{
  "num_hidden_layers": 18,
  "hidden_size": 256,
  "num_attention_heads": 4,
  "num_key_value_heads": 2,
  "head_dim": 64,
  "intermediate_size": 1024,
  "vocab_size": 8192,
  "hidden_act": "relu",
  "norm": "rmsnorm",
  "norm_place": "pre",
  "norm_eps": 1e-06,
  "positions": "rope",
  "rope_theta": 10000.0,
  "rope_fraction": 1.0,
  "qk_norm": false,
  "attn_scale": 0.125,
  "bias": "none",
  "tie_word_embeddings": false,
  "parallel_block": false,
  "init": "orth",
  "init_std_qkv": 0.0386,
  "init_std_o": 0.00643,
  "init_std_up": 0.0386,
  "init_std_down": 0.00321,
  "optimizer": "ademamix",
  "learning_rate": 0.000512,
  "beta1": 0.9,
  "weight_decay": 0.1,
  "lr_head": 0.00696,
  "max_grad_norm": 1.0,
  "warmup_steps": 459,
  "schedule": "wsd",
  "decay_fraction": 0.944,
  "decay_shape": "linear",
  "final_lr_fraction": 0.05,
  "batch_tokens": 65536,
  "max_seq_len": 256,
  "doc_mask": true,
  "train_tokens": 700200000,
  "max_steps": 10685,
  "dataset": "wikipedia_en"
}
MLP neurons of a small language model. Each row is named by its layer, matrix (down: output weights) and neuron, and shows model dimensions 128-223. Each number is 500 + 40 x the weight over its row's rms, rounded and kept within 0 to 999. Numbers have three digits each.
After each neuron's rows, "raises" lists the tokens whose logits its output raises most directly, leaving later layers aside.

L15.down135:525502422568561436481518496499503474512573435573439511485504513476438520563448478491495534460503590514480581452457483511500567484415509522429473489499463577474528467502493476525473498453469532434550500515426520542499529462411491525490538528478542526444511443534449514540490498510458542529
raises: "est", "e", "net", "es", "me"

L14.down545:545467411499459449574541555550477449505488553448510516471476497498526499379463477516538513525503594485513407528477494515468438519549539502494556501463471563449525498454546440509494469436385471494469533531516516443525440461491459561497536401446527513427541453494457500486473461556504457498
raises: "DST", "oth", "us", "uss", "ull"

L15.down199:448410503588485462481517483452565417501462505487505494497399540453524519512510480511527519501488571489532466552440531535421478503582550529497451498465484500521481498514507464498543497541467476593504501461479514494568466502502514470518471530554394537535541540482500522494527591458452536463
raises: "able", "ably", "adi", "ds", "de"

L14.down382:452519535512468428450554510503473504469509535517487491492401501567527549582477529556439469550500483513506450527489527538512512480490562468474482524559515465518473499534427530489405563536361572533493438511487538470497471546492529575492462510484499514529451530516489422519434430473556487487
raises: "name", "tra", "cess", "fr", "ful"

L3.down927:474539462486566427473519592445462437462558492551443513504457524503520498489520446469547493452529501484443470453458542406509508523564482531458463548501519546459490527453491487501507516490392490488506478571455440569527449545528548467472460511470547504474528504418482464501519569495434477520
raises: "p", "ace", "aro", "key", "py"

L13.down525:476519440498562515476442496514565574521403560543495440480469476528550452545507517459496526568496462553489517476570497523427515466527537490514508450498502559515541560515488459552505504482463548517525491460451541498549539481561610493494448513511504517480500558506529552462511505465498514552
raises: "m", "at", "ats", "as", "ud"

L11.down381:563463440532467475497491448567527558474528487463491518481462489485536405484504466471500455512517506526436521522513506543515476498543451510514520539500523581493522482382469474534483519487506483475475549458526402435563496518460515479474522534450504515476477508551525512491563503487464545449
raises: "e", "y", "ic", "ise", "ry"

L15.down974:417517502519514450520498503491466575525530526515520491497444456547532466488500458480562513540465542490458546484515505479463529510433463476503479524544534502535505471476545507430479503547291494533512500526486509480542590448502510477515483478462478494423434471503504476519525472462541515478
raises: "style", "board", "ops", "wide", "man"

L14.down83:512506475514384492507521505524540509524507519532516510459460459548500482478539431501516451474401495534481487465544480520501504575458522550495511572460570438515418506473465552519457536473477549493534527497595519474518461529494544501496520528457466482544515510524461507534514494468544421534
raises: "W", "Man", "Fl", "Ar", "Co"

L11.down425:530459445549583513478496518611502488541451474472522505506432544488524499546532527570481531527453560491561457494474554495485531496495510476506584540506480557479479443542499480522495599505543397528543444468421498544494499533494527493476464552455574547580515468554583512458469458495578443540
raises: "n", "sel", " something", "nal", " their"

L2.down902:461538531441508512479549498494512493582464526481473455513506545515505501513547565500522485447490441463519525461536463499585568430482468534510477472479516479495446543494498494447540465511440479439537472487505523532482474527452530526424478487522535495491477588551496497535468553480506582530
raises: "finals", "final", "back", "ng", "ages"

L9.down167:475498486500469527435458478548504566495510530529406510437516502527510504517528465530504534471476540462438595473466440481530494500540512504501528484557524489492558535455500555557544581434582404466558485520538607581530435551495429579529510455460464478496530437444453527529520536408481535488
raises: "alis", "ality", "eva", "ts", "mat"

L11.down789:523541513460453485511513443523463433497496490444541594492466519544462466528474475532462438502512590506479467492433446462450401504536540460557462586469458487572564506494512498534544546536528492469470513488526505483549522487413486518447468574552462500542548502472535470480521561560501596525
raises: "able", "amic", "kes", "ably", "ense"

L9.down259:551408505532414485476474486547482545468473489482506470521497487514563495492524507525435466518562540471538520498497467502506543551433542489448511556530423558521460547562478500477504476432410462471566533529481472517552450486541507473472510500493515458490489495479464539527527450479574554496
raises: "ts", "mar", "ors", "ual", "ting"

L11.down370:443528548516508502456554559465483473520504499525560465543538518424516449563602606424481443571553435532563514500466484570546485509465454495568536459507456472589512532435522535512559469502514435450512495505475461443494474461430401479488536484501508551523471471486485473522499469546528461477
raises: " 8th", " 10th", " 6th", " 9th", " 12th"

L9.down735:492522478517482478488532484506519488432476448501528404593569515482547510496481572567570542506488414525504519465508494543599515507571473475524479515423527485471499461447448516492513480478440514469540497598433458554476415427486522435472437533589523489492405517499534493537537470434501527546
raises: ")", "com", "of", "”", " enough"

L15.down25:470465493497374541420602532502477519480466520571471488460608525578539475489502492487530493533544444507479557450434506504585505555506399504570582546555471480504479509467484535533479464564500507536456508563469461464468522535477501399560440465484450520509516509532455450527416497496474519498
raises: " 1950s", " 1956", " 1955", " 1967", " 1954"

L14.down191:422558497456469489529493498462498533536461498514452474471492541507509523525446517377572545474473810521509414472558449466518542536519519443503455472580494502471470534526498476498499512507461472560531500474562520480475512518522469492543503476521498515473536569491553549537541475496458430520
raises: "iac", "iot", "ium", "omp", "imi"

L15.down933:497499526525517440541539526469544448550552547487477471488524508516443522538547513519527540506494611478512509512489499472553515503494497491545463589480479471468482556548496427480451487530381519454477495521534492543450529507491476472506453497429463546478438516532514511512484522544510541502
raises: "cial", "ordin", "pt", "din", "amin"

L9.down381:464457500509550543545463489441453573493496484497491513389518517475509509484506495596523466469454510556532517506546475470486521555507530482535486513483445512492510447533517556478506485425420491417497445466503475509490480477468450487476525523477487495548547488496461611489509498465505588523
raises: "tor", "y", "nal", "acle", "és"

L7.down304:529580483551500526479534524506485501489516410563534493456504435490524462456524504577404448419452534424529489548460481518485556463504540574552433498565526567415528459510503587581485540480472520501497551429447516553497522468538537505416479616477519486525513504489485500452541463516502541455
raises: "able", "ami", "ald", "ari", "ator"

L11.down935:435482494501514480467503508437433426499497506485532423493450525506543472466555535486500460495466438501550513519473470544512491464554501543498372487542454533425525526461505547570502578493467459500547558511446475421471506456469502446540531470545506458481508496488484578479481537476481514486
raises: "st", "ies", "ston", "ud", "y"

L11.down638:479489521477436533503523522547481506540461503504487502540477485555510514443515579542527456517511494467533571503515529538433425459541469519522532508439448462474449523535521600517501543511457514528489497524446552494508542532512440551513484473565490585592501456541554515476571539510469499497
raises: "ed", "ger", "ance", "ew", "ished"

L3.down12:538495375569469492490529470503509456495492514466511478483516557487506530534503533470433483447443507481503517490474491511591513508554475521493522509521533501467499524533477519519539617499514517475488466562532519535493527497461437485460510539504493458461555516601556577467532560471522582366
raises: "ene", "nes", "reg", "ne", "nam"

L14.down94:528496460485543419467532505476478611546515441461552501528475534522476559461618544460466472535512396483508447502466473511486496512419538447424536515516499521501506505525501591554464501485375550440471500507523502472583435471440526488489438508509509418516494559465511531501470507506540520475
raises: "ations", "ation", "ative", "ato", "ight"

L7.down670:551561500494564546463555455536527508443480571587490458497542498514510539547514480565538518528574498402458545534509471485518531530450488484503448538512539579468547488526525568495593525513565504493500474469513512518587511519487515424454507522552565522541560534497560452497535525421537488490
raises: "ashi", "amic", "ama", "ga", "aus"

L15.down676:553553510525493510472492482482508511514523531471467425430492513592556512466477465429547529582453595488483590486511473467509521512559564547529487482502483449505497477435535469560536443581557452544450515483507502508509567533519606501482420471444469538499462544606572490460482519508496517466
raises: "rator", "mad", "rative", "ria", "rant"

L9.down976:481445543540434502488577493480460440432502507493491474491476514543580529458547496492501501487467590548539485519446479508491506566469511482456502508442492488472522548527467489499472554464517488452469507441547525429428524511520480452500503454541533540521547569489483533513534532495486562481
raises: "d", "ire", "ining", "er", "ili"

L9.down240:500493467498454542547531515513489426536504527529545518460414507537560503561493510503529537535504543550508485464508476556487453460522526507560521517514514450451451473499558471514493514465516451507512484525508535430468495479470488510534500452509611505507488488471452539523451472488553540532
raises: "ered", "ering", "er", "la", "or"

L15.down626:535416526513518540452535480528511497494488516561525535503512523398531528600446520502488414417570597525503491502461536421437464525497537409494550524510470528423514473520511509456534544470450480517484531545440510501514494518533490461491501520528494486467426525585516485478498494502491483501
raises: "ually", "fully", "ow", "ual", "els"

L11.down582:439464481494494535603572554455464525578500457486482486385508552560550482472489498527503466501512459489539512455528464523496457487476522492516522547511528462479488473495483542486490510426525501501457475486402496468550541488526422485593498513533544525486449504522492585495450430571476536503
raises: "ing", "ional", "ions", "atory", "ious"

L14.down334:486502488513483430469435440563501466477535554494459492414519512522501518502455483502467493540454562491401508505509517587522539513466470494480514511457461547520491529511527527476458553484517556498485451522513532538488509463418522540513497576458501555513434504397562468476449497489524490533
raises: " than", " billion", " around", "Gls", " about"

L14.down959:467475528497514444454463541530479551524548489472528567580491486459434450468492455531551513460505451451485503492544438500512474445478542511485511525506522429504559576437389553467504520524369453483501491539524494546527510460484464512504540487458521490506480479523499478516483488461495507489
raises: "y", "ily", "ship", "ade", " position"

L9.down337:456510471441516472509505472504568536508427499477475496581526443488542490499512481540474496510472466438471509500506517467551469476497466469433510462503496472509462480501524550508499510485456449478441453500507562440550538479500481532555507443494502501518550432400502468512562483413465498551
raises: "ians", "al", "ian", "alis", "ally"

L13.down764:468437518542536483558548505427525508514516525558482430508526416516539519495522488480476487504446454472490460496524523471449466520515521363498555539475476510485451573511574474461493462517561551537550486509497498507531472508472552520433464486493445530551444514590513477466552492466527588493
raises: "ns", "n", " older", "bs", " husband"

L11.down600:457486567521566428517497403559458546473492479497514525463535563498420517459499424545472508556551635529563481451472525525543480496586523489521538520506467533488512520543599461511502412405454511458480487507459489502537551509486556514462486503510573481514466492495497452502441496494534550478
raises: "col", "ces", "ce", "vest", "bs"

L15.down968:452487523489438493477461410502481518546394514444482488529550531523430497454451518470463477506465412444416502499449498479472445474496459508483553431530507608480480553424526451435477511487432413516524535528532497549499504528468493478469494458467481537459550556460493509550533461500516528468
raises: "als", "alt", "al", "iers", "ally"

L3.down742:483466554503451585514521497492460511490417540458494525481495447529516481517512535617543477418465443517426462572521484531526497486566452465483442490522504510451523536471469519503519518476449429482557526487485516459598514408519407541497458525507524492504541597547532533510532484511513507557
raises: "ering", "ing", "ers", "ment", "ral"

L15.down36:525512484446531491558437502435548483474465517531491549478549489499504499489482523534524515482580690450584563518502492486507575545525487561504537503507502487528556440494473519506504529509616527480546490502437532471550498518501495507525506464482496489521470531516500518491578483514474469489
raises: "5", "6", "7", "4", "3"

L15.down260:525488545514549446494545433588507483409461466463545554559539532472485469505427521562483546493456501490566517510542461377534520520521457467583578527439499404531534471569513482548503528498491539490513477530527408487502487552491428527544500457486520540526504507521477460524445564461538423487
raises: "pt", "pat", "py", "ple", "my"

L3.down965:516436498504551493441468490423483460494515458535524547479550491503456587432496456444554469493516485414454562446530496491490523467470535454526541537514435465458494471476486506498510492556525464518546461550515519539536506450500492542435497475492556423505499507517531516481546506504434506527
raises: "ii", "ington", "ichi", "ica", "ises"

L9.down956:473459491503452518506443482472566548548528533497503544505452504460523510513511509502533486527528485572518473508466464495607529508484549552505467573551454504510498553544472520529531479466391472454512514525514513555479473412465480534456480503488487434505498496460462506526499490492477527487
raises: "ous", "ant", "et", "que", "anc"

L11.down299:498483497550515441456489423474521536446430448507526460451476432564465514599475481390468496526470555517421508519543453541495485527493589456547446458471557557517460514534456540486490496565462478504535549483454531443456490539458514462489482505431448433539496469520522530487475531543449523530
raises: "ies", "y", "ford", "zh", "eva"

L13.down680:447457434584505405481548510454479557522543457530477469420539549497527598487503451406469577437531552486477526469571439472555488515478517495541503549603515481523463435471577454484591526480480500473504516511521480511506476515531472429493489497573514483466505524507484444480503516499488565475
raises: "ii", "i", "if", "ini", "ica"

L14.down826:502531510480450600476493488498432463554495496517524532517483525426516491509570512453529511534510618502530514495502474462559548497504513496530475543564402447497554532519508512471499479472646531468509539457540483460453467547470480486493530504490468442517481537491464464495493482493518474585
raises: " were", " are", " themselves", " have", "wat"

L13.down132:453433554562426582464560536495550476451472537562486524474553493513480451555492496537508378515496444479428469449457485516502489529510450538549503525538489469490546459536574503554526476564628465531526554474477545530439485510465478447518487513532457535461532538488494532479471504498538541530
raises: " 1970", " 1969", " 1940", " 1960s", " 1950s"